Weights of a small transformer language model: 4 heads of 64, learned positions.
MLP neurons of a small language model. Each row is named by its layer, matrix (up: input weights; down: output weights) and neuron, and shows model dimensions 48-143. Each number is 200 + 40 x the weight over its row's rms, rounded and kept within 0 to 999.
After each neuron's rows, "fires on" lists the tokens most often at its 100 highest values on Wikipedia text that the model never trained on; "fires after" lists the tokens most often just before its 100 highest values on Wikipedia text that the model never trained on.

L4.up513,196,222,172,233,192,209,236,187,107,201,191,189,196,328,226,204,169,238,210,314,215,233,259,163,191,230,211,205,256,187,237,211,207,192,170,107,143,171,200,195,121,280,191,230,199,189,210,233,135,198,238,179,234,56,183,227,214,147,200,217,206,184,158,182,159,221,258,276,238,268,245,208,178,164,188,202,129,184,318,178,262,213,213,117,274,140,109,165,229,264,189,181,256,252,221,226
L4.down513,213,210,175,193,225,257,241,231,164,167,220,223,143,176,188,164,178,209,213,166,293,191,183,127,286,177,170,183,189,171,144,230,152,222,217,274,217,204,151,90,239,162,222,138,209,195,243,172,179,192,253,160,231,164,227,201,214,289,165,198,206,174,262,191,224,238,183,256,161,201,217,111,291,289,219,179,162,259,284,209,123,203,202,164,188,246,185,118,192,216,180,188,163,189,201,232
fires on: "f", " of"
fires after: " de", " re", " con", " per", " in"

L8.up427,131,182,134,198,178,225,311,225,205,272,223,159,143,241,254,169,213,234,176,213,202,218,250,132,219,228,178,226,197,210,250,166,205,260,232,163,180,196,193,149,191,166,165,255,220,152,234,192,225,149,215,247,204,160,191,215,249,260,160,199,222,257,219,178,243,196,216,189,193,253,204,284,200,164,172,156,202,103,230,233,213,187,212,152,227,162,212,274,173,258,167,180,209,138,210,220
L8.down427,172,118,170,211,283,204,152,192,246,142,203,144,199,187,197,144,150,229,168,200,163,150,152,191,186,141,215,133,219,214,189,261,189,179,270,175,186,217,203,206,232,182,262,128,138,246,179,140,253,205,202,215,203,143,199,192,230,176,210,210,135,256,205,152,219,159,245,153,177,235,216,184,164,271,263,258,225,173,174,160,167,164,251,278,238,236,183,227,188,254,216,253,240,240,221,201
fires on: "i", "f", "ec", "ers", "a"
fires after: " v", " sp", " St", " st"

L4.up486,196,224,185,179,144,218,168,185,178,239,180,138,219,143,160,234,218,245,160,227,162,189,253,213,213,228,227,208,221,156,262,216,184,164,187,183,124,245,199,199,165,213,164,332,218,272,287,208,203,124,239,118,250,218,172,182,203,245,241,255,161,196,220,245,169,167,162,233,226,211,221,163,205,211,201,206,185,242,182,223,174,245,250,118,228,181,217,213,257,207,255,191,246,248,167,208
L4.down486,292,207,191,202,170,196,193,250,243,212,218,181,135,194,202,152,195,211,193,181,188,242,163,181,256,155,170,145,268,223,149,165,179,208,192,240,212,213,112,191,206,201,205,55,200,188,261,183,113,215,99,197,209,113,187,226,278,273,145,149,179,73,211,200,224,242,233,191,176,182,217,170,281,250,206,206,219,229,230,185,194,243,143,195,205,235,110,145,104,178,120,196,165,156,212,227
fires on: " be", " pro", " s", " per", " after", " that"
fires after: " to", " a", " in", " after", " the", " as"

L7.up820,225,208,107,228,203,184,197,183,201,239,202,145,179,252,216,156,190,223,125,256,103,253,218,198,160,171,232,226,245,214,180,199,264,197,243,211,167,237,171,215,202,282,183,320,157,162,212,114,216,119,209,163,170,156,244,212,168,224,151,231,162,250,266,215,226,166,213,228,272,199,254,240,135,219,170,194,179,244,268,189,226,171,193,138,187,219,147,222,234,263,201,198,195,190,250,189
L7.down820,262,158,168,179,246,223,177,178,206,157,179,174,223,195,153,139,188,184,123,248,149,143,232,179,150,185,142,266,149,153,172,182,96,154,168,163,159,202,181,188,208,198,148,199,225,243,154,138,207,188,253,249,171,261,206,161,263,259,224,195,214,212,198,225,208,243,266,205,247,186,127,240,261,148,186,229,152,189,197,135,252,168,212,204,177,209,190,224,203,183,188,91,159,271,194,271
fires on: "t", "c", "ip", "k", "g", "ph"
fires after: "ain", "un", "oin", "il", "in", "ober"

L4.up613,244,142,140,204,189,213,203,209,174,202,156,212,216,213,212,224,203,200,205,203,204,188,224,222,79,260,183,265,294,246,236,259,196,194,284,184,183,177,200,199,165,283,185,256,234,206,189,206,271,156,101,197,212,109,188,238,227,176,112,162,223,225,152,178,181,279,237,186,215,215,221,210,197,164,191,189,197,209,284,201,172,219,222,196,162,212,156,240,109,210,212,197,214,193,226,140
L4.down613,230,194,227,284,207,203,222,152,205,221,194,253,134,119,212,233,199,214,233,184,189,163,252,208,198,278,194,195,163,214,226,230,221,261,210,198,164,113,246,148,261,188,221,210,222,184,104,93,228,151,278,162,261,197,230,216,225,258,155,125,200,259,197,197,112,266,235,193,188,222,186,231,135,197,192,191,287,185,240,215,252,202,231,223,179,151,189,250,206,163,130,200,212,268,250,191
fires on: "|", "200", "lect", "ition"
fires after: "\n", "\n\n", " ", "==\n\n", " |\n\n", ".\n"

L8.up428,197,218,169,233,275,276,278,208,201,262,199,209,179,185,188,238,189,233,220,216,196,220,171,203,95,208,193,224,253,266,274,268,322,226,230,154,164,220,199,166,176,224,180,235,195,179,212,255,198,190,236,205,220,160,192,181,193,201,261,173,256,212,138,213,161,232,230,159,239,278,214,209,155,183,176,165,236,266,202,236,195,243,226,137,116,196,128,167,167,227,213,183,278,245,235,237
L8.down428,216,201,231,157,146,148,248,228,243,234,111,210,300,271,179,211,254,221,197,169,183,155,210,206,170,208,270,242,186,211,225,178,227,168,225,204,242,196,241,201,209,232,200,202,160,230,192,236,258,242,284,186,214,245,156,171,159,218,145,181,180,224,185,245,203,255,190,188,216,240,208,186,190,195,222,153,182,223,137,132,146,244,223,212,237,168,186,262,209,216,166,206,191,227,163,212
fires on: "e", "ign", "le", "are"
fires after: " des", " comp", "v", "p", "cc"

L8.up501,127,199,182,282,190,212,204,163,185,236,148,134,217,275,109,191,215,287,153,254,127,183,201,173,123,227,196,206,242,187,277,158,175,181,196,210,131,184,222,186,194,231,191,178,163,196,250,206,196,141,180,232,220,203,286,229,173,218,156,243,223,235,145,265,181,144,222,234,275,211,232,187,128,155,157,185,221,176,216,158,146,241,348,141,201,169,176,219,243,202,214,182,256,159,189,213
L8.down501,221,233,199,234,170,258,164,223,232,223,125,229,276,119,207,197,207,221,232,195,267,193,226,244,193,189,212,202,163,167,236,245,196,169,196,210,208,141,172,219,208,245,94,239,268,128,211,158,151,174,207,201,135,216,250,220,273,184,156,180,277,187,151,248,160,225,181,103,180,193,216,174,198,221,199,163,203,207,191,248,200,212,147,176,251,179,171,212,209,222,144,186,173,239,200,176
fires on: "st", "'", "m", " w", " I", " it"
fires after: " as", "re", " con", " \"", ".", " be"

L4.up280,210,194,168,237,190,171,245,147,198,201,179,178,170,177,226,200,200,238,185,283,194,218,209,201,151,244,257,257,233,238,299,312,77,168,243,156,193,139,224,205,165,255,198,231,293,214,186,129,199,147,228,179,209,171,198,226,224,246,191,196,254,213,172,187,230,250,197,240,189,243,239,252,192,194,180,204,192,178,325,204,160,211,278,223,169,239,195,254,210,254,211,188,259,223,171,170
L4.down280,281,200,199,216,204,193,262,180,235,180,129,256,227,101,184,277,235,236,178,236,169,190,186,209,250,239,156,163,231,170,178,155,185,185,207,150,250,131,261,125,216,190,224,100,249,227,153,158,267,164,231,208,249,129,203,223,266,274,181,115,224,258,133,156,105,253,161,158,319,203,184,249,177,259,198,187,223,205,227,213,234,158,224,253,218,178,120,194,157,193,175,208,169,224,210,152
fires on: " |", "|"
fires after: " |", "==\n\n", "\n\n", "ate", "\n", "ation"

L6.up312,206,285,215,279,216,262,235,154,161,229,204,226,151,230,217,176,164,283,139,262,180,256,171,143,237,166,254,213,208,219,291,208,192,225,229,159,109,230,198,204,202,173,198,285,239,242,248,195,159,200,197,222,184,216,164,196,273,232,252,245,133,183,158,152,153,178,197,229,217,241,227,194,207,216,196,208,227,216,264,206,201,238,212,122,279,194,163,159,247,194,215,159,172,217,179,261
L6.down312,155,247,185,124,238,239,190,218,154,156,131,223,168,197,145,289,231,218,316,181,296,165,215,154,283,205,205,169,140,194,154,179,179,177,208,238,151,169,230,226,247,164,217,133,264,202,249,181,162,193,167,203,221,188,287,124,232,209,196,244,283,185,205,214,145,166,174,156,116,252,174,175,257,227,244,199,200,170,204,228,186,190,258,181,117,208,200,168,205,227,205,183,99,205,177,153
fires on: "f", "v", "d", "up", "ign"
fires after: " in", " ad", " re", " s"

L8.up735,237,165,173,261,177,229,211,185,189,234,141,187,182,259,148,184,157,247,202,262,203,198,188,213,237,172,244,193,229,217,179,278,233,156,168,208,155,184,219,232,177,241,228,176,205,208,202,272,147,217,192,180,204,205,245,189,174,258,243,234,224,155,230,218,111,137,177,212,208,228,177,193,125,201,171,167,182,239,335,177,233,246,291,173,241,210,189,251,103,184,239,199,178,175,207,251
L8.down735,248,168,132,134,216,253,152,163,154,230,290,180,216,159,120,194,165,178,122,180,233,210,195,129,226,273,185,147,211,195,186,151,188,135,205,201,187,171,278,236,231,130,184,131,189,181,223,244,164,231,199,166,171,138,203,221,249,268,241,204,233,235,159,161,252,241,251,197,227,222,218,256,244,156,218,152,177,195,231,158,201,218,286,200,209,245,246,188,231,190,194,195,259,153,155,173
fires on: "b", "ain", "al", "p"
fires after: "ri", "t", "ou", "qu", " cont", "ec"

L6.up165,175,161,173,170,201,182,124,135,192,216,188,245,204,158,200,167,214,255,179,187,181,121,202,231,225,93,204,207,193,222,224,234,207,221,223,220,188,235,236,215,209,153,207,216,211,224,206,227,176,215,118,191,243,199,249,224,198,248,239,241,158,287,196,204,200,94,135,170,172,166,185,223,180,156,177,202,160,216,209,217,264,108,151,178,189,259,241,217,133,161,210,194,221,249,199,241
L6.down165,203,219,134,221,157,218,195,157,139,89,145,275,199,166,205,150,197,301,259,184,154,222,297,220,185,263,200,222,209,256,174,156,142,219,99,222,140,149,207,293,237,160,227,187,226,162,206,106,173,244,181,228,165,204,167,194,270,184,188,110,214,266,198,186,218,208,234,203,191,243,205,186,225,240,189,202,240,189,200,194,157,122,194,263,196,160,192,171,182,206,229,197,237,169,187,142
fires on: "d", "ub", "ost", "up", "al", "old"
fires after: " C", " G", " U", "r", " c"

L6.up245,153,133,121,173,149,190,173,141,237,204,149,138,167,208,217,199,307,164,238,237,193,237,280,251,163,221,181,232,178,274,241,288,190,192,211,207,221,214,194,141,218,244,180,218,153,179,190,193,193,162,211,225,183,189,269,218,161,201,118,221,218,293,206,143,191,211,165,152,177,238,237,195,212,237,196,116,144,181,309,231,209,205,245,129,172,260,112,260,183,257,187,189,195,232,229,177
L6.down245,198,260,256,209,203,216,158,141,84,160,199,184,184,148,192,122,239,199,180,231,284,163,110,183,211,198,214,174,220,213,211,183,126,202,172,192,199,177,126,220,272,137,231,247,245,176,122,188,263,179,171,248,119,208,170,205,218,266,255,216,272,230,205,167,223,193,194,196,248,193,151,165,209,221,237,220,220,161,244,227,213,172,137,234,206,160,226,153,172,211,189,154,224,179,133,265
fires on: "t", "s", "p", "c", "g"
fires after: "ain", "ot", "ap", "or", "oin", "er"

L7.up347,219,134,185,169,208,240,209,179,194,188,166,168,129,172,196,227,183,211,259,214,266,253,216,245,204,118,215,246,241,165,258,243,171,214,202,225,164,220,141,212,147,277,177,286,214,183,260,198,160,166,232,308,196,184,178,225,186,241,206,191,200,240,250,224,265,248,299,207,200,142,311,198,116,226,163,211,186,230,208,218,153,229,206,133,200,164,134,197,181,214,238,185,215,235,261,274
L7.down347,198,237,176,164,258,174,279,224,229,177,180,283,197,216,176,209,135,134,189,169,238,226,177,279,285,171,249,182,158,199,272,204,218,123,267,127,164,173,168,219,213,152,112,141,170,204,200,169,181,191,185,185,186,197,226,207,234,186,162,215,203,177,184,145,95,236,154,232,165,181,201,289,235,154,174,227,185,168,199,222,141,159,235,206,241,195,146,213,208,180,205,199,150,158,175,210
fires on: " |", " The", " the", " ", " |\n", " A"
fires after: " |", ".", "%", "s", "y", "ear"

L8.up819,226,207,150,161,190,183,201,161,209,306,206,186,139,172,184,138,214,181,212,249,156,151,178,290,170,146,286,212,151,154,186,150,207,170,212,216,256,224,193,197,189,211,195,220,134,257,209,171,187,202,212,236,178,198,189,274,152,202,189,235,209,202,193,177,288,129,212,185,293,207,234,217,200,251,149,165,163,278,257,220,213,179,141,176,243,210,209,227,154,202,193,188,235,246,252,183
L8.down819,256,231,203,162,247,204,239,183,153,203,205,237,212,250,226,221,117,208,144,250,212,119,192,250,189,260,176,237,206,206,169,180,120,210,236,284,148,133,202,195,174,223,220,249,160,250,146,204,211,254,174,153,239,194,186,190,190,214,162,255,206,218,178,243,204,247,178,158,171,212,294,219,193,186,234,174,147,182,158,173,167,170,249,239,200,185,158,200,180,173,225,167,202,168,137,170
fires on: "c", "-", "anc", "t", "ant", "–"
fires after: "ear", "it", "un", "end", "in", "oin"

L6.up705,172,148,106,145,263,219,154,169,178,200,132,152,199,237,180,239,200,237,200,189,149,193,263,274,159,153,154,312,176,141,242,172,122,137,232,199,202,210,198,246,99,248,202,206,156,229,208,188,219,199,166,205,177,167,291,257,198,155,144,216,184,191,181,282,202,189,194,174,235,170,197,259,240,170,179,169,217,239,166,263,199,211,228,170,161,162,227,233,168,227,193,177,194,159,210,189
L6.down705,187,197,190,137,254,182,144,182,218,188,174,226,266,145,229,170,194,189,230,156,171,164,173,181,195,212,212,183,197,150,170,168,198,246,167,251,160,225,205,225,138,194,166,186,156,151,262,257,236,280,234,216,284,290,146,197,191,168,222,221,217,227,192,196,215,172,166,174,190,171,194,145,207,204,211,141,204,224,147,226,215,205,199,187,203,221,249,160,126,203,238,191,199,223,154,215
fires on: "et", "ac", "ur", "il"
fires after: "ar", "re", " b", " H", "h", "k"

L6.up392,247,220,218,230,205,273,190,219,153,216,177,161,166,285,193,220,197,240,158,205,212,242,154,153,185,164,270,174,165,199,220,198,202,208,208,130,171,176,232,226,173,239,217,275,240,198,245,254,218,211,207,200,275,205,171,213,192,190,254,192,157,182,185,216,243,163,191,197,266,195,253,236,198,179,207,223,222,133,150,230,272,190,259,181,225,88,148,209,232,228,251,121,248,207,194,224
L6.down392,178,233,261,247,224,136,193,235,222,188,182,207,193,215,212,260,214,149,222,270,179,207,243,261,126,181,114,160,177,166,185,156,227,198,187,261,262,191,190,176,199,239,144,223,255,202,298,203,229,164,203,131,186,228,218,136,197,161,168,226,229,200,297,137,189,175,294,216,106,197,214,140,188,139,177,188,181,145,219,228,216,240,171,206,161,184,173,176,163,167,180,191,124,194,145,159
fires on: "l", "v", "ge", "ir", "iv"
fires after: " a", " e", " s", " ad", " re", " the"

L7.up66,254,177,167,242,209,240,219,181,245,260,229,212,232,252,212,220,223,243,232,231,177,265,171,218,182,174,214,207,218,174,203,229,227,192,136,155,161,191,192,184,200,193,170,256,137,238,226,164,149,162,198,228,199,117,164,148,228,231,195,203,265,199,189,183,185,167,228,260,231,283,205,219,127,185,174,146,202,208,248,235,265,258,222,208,218,258,201,182,185,193,201,136,260,213,259,214
L7.down66,169,225,173,249,215,168,210,135,205,269,192,177,225,180,261,154,98,282,227,250,239,263,200,220,200,211,189,220,151,226,265,204,149,170,242,248,208,174,174,194,161,189,171,235,193,201,205,133,151,190,259,234,261,125,230,266,199,208,172,221,181,179,179,222,160,237,147,223,187,188,219,252,164,338,175,165,174,185,141,211,217,197,254,182,195,182,237,202,154,216,199,174,200,176,163,279
fires on: "qu", "k", "j", "le", "a", "and"
fires after: "m", " re", "s", " s", "se"

L4.up765,232,185,189,312,253,213,165,172,165,221,152,192,190,197,163,175,195,220,182,239,198,154,203,217,164,158,162,183,209,160,238,213,186,249,221,174,113,214,229,207,280,152,198,216,201,304,313,214,178,228,156,236,258,174,196,176,242,124,197,230,274,271,152,231,205,200,216,230,253,270,230,251,191,175,189,164,207,161,261,142,210,196,281,184,253,275,276,115,262,205,245,172,216,224,223,249
L4.down765,265,226,177,220,174,194,125,151,149,165,101,193,204,274,178,207,273,222,195,181,183,232,236,203,154,121,220,175,179,160,157,203,159,262,182,283,158,186,167,92,185,176,191,189,250,242,267,149,188,267,240,220,215,219,253,179,232,232,211,223,167,230,229,174,241,135,235,221,237,234,182,186,229,208,206,171,210,209,168,199,309,243,190,177,124,155,212,176,185,242,244,218,163,187,147,230
fires on: "v", " de", "o", "el", "os"
fires after: " d", " ad", " l", " re", " e", " de"

L6.up362,165,178,154,203,202,202,174,205,252,193,232,176,211,203,196,201,215,206,229,221,199,119,210,215,229,130,258,196,279,318,241,204,148,203,221,225,261,195,180,271,148,211,166,207,283,184,218,203,302,192,134,142,177,118,282,227,198,236,137,231,157,142,259,265,156,121,232,172,111,203,189,220,215,174,175,178,160,157,228,160,227,122,213,234,226,172,202,242,130,236,166,193,183,158,183,205
L6.down362,211,177,197,209,102,141,157,158,222,203,213,217,141,227,161,205,267,125,240,294,238,171,196,220,225,239,179,198,210,147,210,216,216,174,179,211,166,223,143,165,237,243,180,204,182,144,192,159,185,198,242,130,192,252,245,152,197,211,142,132,277,168,198,180,186,203,214,247,285,247,243,166,186,161,223,192,252,142,193,216,179,234,211,251,260,233,236,175,254,145,273,227,228,188,205,209
fires on: "at", "ad", "ran", "on", "n", "om"
fires after: " B", " P", " b", " C", "r"

L7.up518,159,144,208,230,209,217,223,149,228,211,184,132,138,217,225,179,204,174,167,267,234,226,224,256,112,162,260,234,213,176,198,256,147,224,192,228,167,159,230,163,201,249,182,214,193,181,202,197,175,141,179,162,104,163,234,302,292,153,229,187,201,242,253,217,215,218,230,163,266,225,257,268,87,200,202,157,195,150,229,193,153,163,200,182,197,153,232,206,176,288,176,178,166,201,210,233
L7.down518,246,179,257,243,242,146,198,207,214,232,194,282,174,159,198,150,171,226,211,187,252,257,202,232,221,252,180,217,158,185,271,259,217,201,240,200,188,188,150,186,275,234,149,237,175,262,215,206,189,242,212,158,150,167,194,256,231,163,114,149,222,243,203,161,132,234,211,183,193,106,176,219,171,179,210,140,220,181,216,175,172,209,222,196,231,295,128,207,197,130,185,222,109,197,227,150
fires on: " the", " The", "h", " wh", ",", "l"
fires after: ".", "s", "ver", " W", "fter", "b"

L7.up654,185,175,203,222,251,201,263,223,184,306,208,158,127,228,181,205,159,222,246,195,157,261,205,244,190,185,239,258,194,212,217,166,246,202,236,123,131,175,164,153,159,189,152,210,213,223,231,196,222,190,193,205,121,221,256,285,237,303,206,157,227,219,220,174,170,178,156,221,235,208,225,216,159,191,155,201,185,191,274,275,161,177,206,201,213,194,273,182,229,214,190,207,152,191,242,228
L7.down654,281,209,169,232,299,169,177,250,197,214,121,169,321,138,123,184,264,225,247,206,211,221,177,217,208,188,175,248,184,203,154,265,148,243,217,131,245,295,241,227,152,208,146,132,131,202,212,151,221,211,161,175,116,233,229,219,214,191,140,187,193,185,162,236,194,209,198,188,155,210,183,172,165,221,266,168,222,197,175,206,201,227,238,158,176,231,148,171,191,197,215,208,214,188,144,252
fires on: "le", "re", "i", "ri", "ay", "r"
fires after: "t", " t", "it", " st", " St"

L6.up736,186,196,130,186,149,184,188,163,169,193,136,213,219,194,210,196,247,282,214,246,198,131,200,189,185,174,182,165,254,235,235,209,98,202,227,239,171,275,225,247,252,247,172,162,154,229,232,221,243,209,165,219,234,139,246,254,140,238,161,260,156,255,172,164,194,63,185,197,118,187,205,212,187,97,184,191,158,238,127,207,191,175,209,185,227,206,222,237,197,161,203,202,260,233,183,214
L6.down736,142,193,157,152,94,249,166,212,130,206,170,233,248,102,209,166,243,153,190,215,195,244,251,277,180,227,187,182,201,198,164,141,70,203,179,198,192,132,227,227,256,211,174,224,191,229,142,273,236,133,217,169,225,217,154,182,171,144,209,158,263,246,209,215,158,212,225,175,235,216,144,169,173,213,194,189,272,181,222,234,141,235,183,205,316,233,217,49,218,212,236,210,201,162,183,232
fires on: "z", "on", "id", "if", "is", "x"
fires after: " b", "ra", "u", "ron", " B", "r"

L6.up464,191,90,227,181,187,192,147,120,140,197,182,245,154,158,213,216,177,213,204,197,227,155,153,225,190,152,246,212,135,226,169,307,256,225,213,168,199,329,185,235,236,237,176,197,225,181,211,175,149,234,101,224,173,181,278,180,207,194,181,290,172,160,222,166,134,167,199,137,133,175,266,229,142,144,196,186,152,221,195,145,209,137,175,95,104,243,176,297,177,227,268,203,229,246,200,169
L6.down464,233,259,197,235,165,244,156,260,147,173,141,201,160,176,202,209,201,177,157,147,172,214,216,232,117,159,263,193,166,191,153,137,206,194,213,162,216,128,233,227,295,200,260,215,215,191,161,173,205,163,234,231,189,213,229,252,223,262,218,243,186,195,172,266,195,232,184,217,226,189,178,259,204,197,192,159,352,215,209,191,175,202,90,196,208,206,208,126,204,203,137,181,130,115,166,173
fires on: "ad", "ub", "d", "st", "us", "eb"
fires after: "an", " C", "1", "r", " E", " Le"

L8.up451,204,160,202,188,167,195,281,241,170,276,225,225,211,235,234,161,285,196,165,252,181,156,221,228,213,138,199,197,181,174,196,178,243,151,224,231,191,194,142,209,202,235,204,218,193,234,220,271,245,184,177,188,208,122,177,247,220,153,149,187,183,228,228,310,173,191,190,236,202,155,187,212,169,193,204,192,221,160,272,238,176,168,261,179,252,159,257,211,204,292,245,185,241,246,177,198
L8.down451,228,139,184,192,210,146,258,230,214,201,232,202,218,181,150,165,279,194,168,170,226,304,169,155,231,220,195,214,178,174,206,215,181,173,179,204,260,181,186,197,220,239,249,205,167,199,189,178,217,189,181,192,225,226,184,198,246,255,159,219,229,262,156,261,204,185,239,227,210,237,211,261,172,256,239,190,146,198,203,113,221,179,185,196,255,177,183,160,217,205,190,173,156,243,166,176
fires on: "ar", "ild", "j", "l", "ir", "ur"
fires after: " ch", "b", "ar", " o", " Ch"

L7.up913,237,283,144,281,242,226,224,157,232,198,175,224,161,251,213,190,205,207,228,258,196,134,144,252,147,205,171,195,210,230,219,239,148,281,201,254,229,192,214,252,169,227,200,193,172,181,185,204,186,180,203,193,165,118,198,210,184,166,172,209,166,166,225,237,264,186,312,130,174,251,222,236,155,206,167,158,238,174,178,250,247,238,157,230,185,169,243,184,209,162,147,168,159,168,166,152
L7.down913,242,197,227,204,232,216,169,252,190,192,235,162,235,132,194,268,224,211,222,227,173,212,189,145,256,152,173,150,191,159,233,194,171,265,163,175,187,235,254,252,196,236,236,214,188,216,189,225,183,204,230,156,215,184,218,234,222,180,252,246,170,149,231,201,243,222,201,195,186,182,214,128,142,159,204,185,106,299,195,185,223,232,179,206,200,221,203,178,108,125,185,193,157,247,168,220
fires on: "el", "l", "ol", "on", "x"
fires after: " m", " v", " V", " M", " comp", "od"

L8.up165,165,187,185,175,171,213,167,229,170,219,210,181,168,167,178,255,243,149,150,159,221,216,224,176,193,173,215,209,185,167,179,148,116,130,239,162,198,232,168,194,235,253,164,198,188,248,221,231,222,271,181,224,265,119,176,196,223,223,113,219,198,209,201,256,224,169,238,228,245,243,237,252,181,237,200,202,196,193,200,228,178,150,128,172,236,169,159,250,254,267,225,171,252,196,286,200
L8.down165,264,256,177,178,228,181,243,213,183,217,215,223,184,226,174,187,179,151,147,222,163,227,178,228,217,242,240,281,128,220,182,239,186,185,158,199,204,178,191,168,146,208,151,216,160,163,284,91,172,205,215,197,132,170,206,228,210,204,204,275,185,249,236,248,231,230,201,240,148,239,242,216,224,218,169,183,98,237,127,273,153,148,193,197,222,120,179,241,245,206,193,214,189,196,128,246
fires on: "o", "ar", "at", "t", "a", "an"
fires after: " ch", " l", "h", " Ch", "ar", " f"

L8.up26,157,200,147,264,254,192,184,208,188,248,177,176,154,250,203,158,160,201,123,195,163,204,233,209,174,197,138,209,263,175,199,158,219,185,204,243,234,136,189,153,196,229,226,275,155,221,277,217,181,152,247,210,188,115,207,270,238,269,195,268,158,173,243,221,224,119,249,218,226,228,188,178,179,245,170,99,179,209,170,218,208,349,198,185,156,209,162,153,179,229,201,186,196,245,242,173
L8.down26,252,167,157,230,117,242,188,146,205,236,167,217,236,184,217,160,158,193,220,162,131,233,230,203,254,167,169,96,224,120,220,246,182,211,208,224,88,204,213,211,265,180,227,159,188,178,257,109,203,172,130,114,173,180,131,199,247,126,172,186,240,191,205,262,188,143,201,183,235,200,252,212,190,270,193,168,180,194,172,195,187,222,261,217,168,184,235,244,146,245,199,276,179,178,222,221
fires on: " l", "p", "h", " cl", "l", " s"
fires after: " was", " is", " im", "et", " in", " ex"

L7.up197,215,223,182,267,245,257,169,145,162,221,196,195,148,257,239,234,176,208,179,244,220,219,242,105,180,158,290,206,195,193,196,187,258,200,292,180,253,127,261,172,176,166,199,261,207,156,241,150,211,226,210,84,184,71,209,204,159,168,245,220,231,220,217,244,154,216,296,175,204,230,231,257,214,227,162,93,182,216,218,283,180,163,248,145,238,177,229,242,168,261,144,194,189,218,221,215
L7.down197,188,251,134,118,212,227,221,289,119,224,197,155,162,135,252,288,230,178,219,215,230,213,211,210,182,210,153,150,178,171,206,118,256,193,176,233,171,231,248,195,179,184,240,202,210,182,194,265,231,216,232,243,171,193,232,200,214,130,224,236,86,187,171,142,188,225,155,186,205,188,249,181,171,172,197,253,198,204,216,236,163,255,180,229,219,203,172,263,175,245,214,177,273,250,231,231
fires on: "h", "ol", "l", "il", "e"
fires after: " V", " v", "o", "u", "w", " W"

L8.up386,213,176,168,258,211,236,168,163,216,246,237,237,228,327,156,242,236,205,163,233,210,193,183,180,214,185,253,233,267,280,202,204,236,183,217,195,202,210,163,156,179,327,172,262,211,156,184,170,228,237,166,178,279,179,181,163,214,202,170,148,163,180,188,173,231,167,271,220,224,209,215,214,164,214,179,149,218,160,192,195,241,303,232,227,260,90,206,241,187,185,189,154,213,224,279,180
L8.down386,187,249,206,122,189,168,169,177,187,284,242,190,186,190,249,189,199,221,201,246,206,212,282,203,180,210,111,260,214,184,231,145,128,194,220,230,233,261,184,216,195,265,188,282,168,208,146,172,175,205,188,248,114,288,186,134,203,120,160,225,129,186,210,234,188,163,146,210,181,189,267,206,241,223,161,213,231,172,112,252,212,190,169,232,205,188,167,124,164,208,203,195,189,214,211,266
fires on: "at", "uch", "st", "art", "and", "ain"
fires after: " s", "m", " P", " p"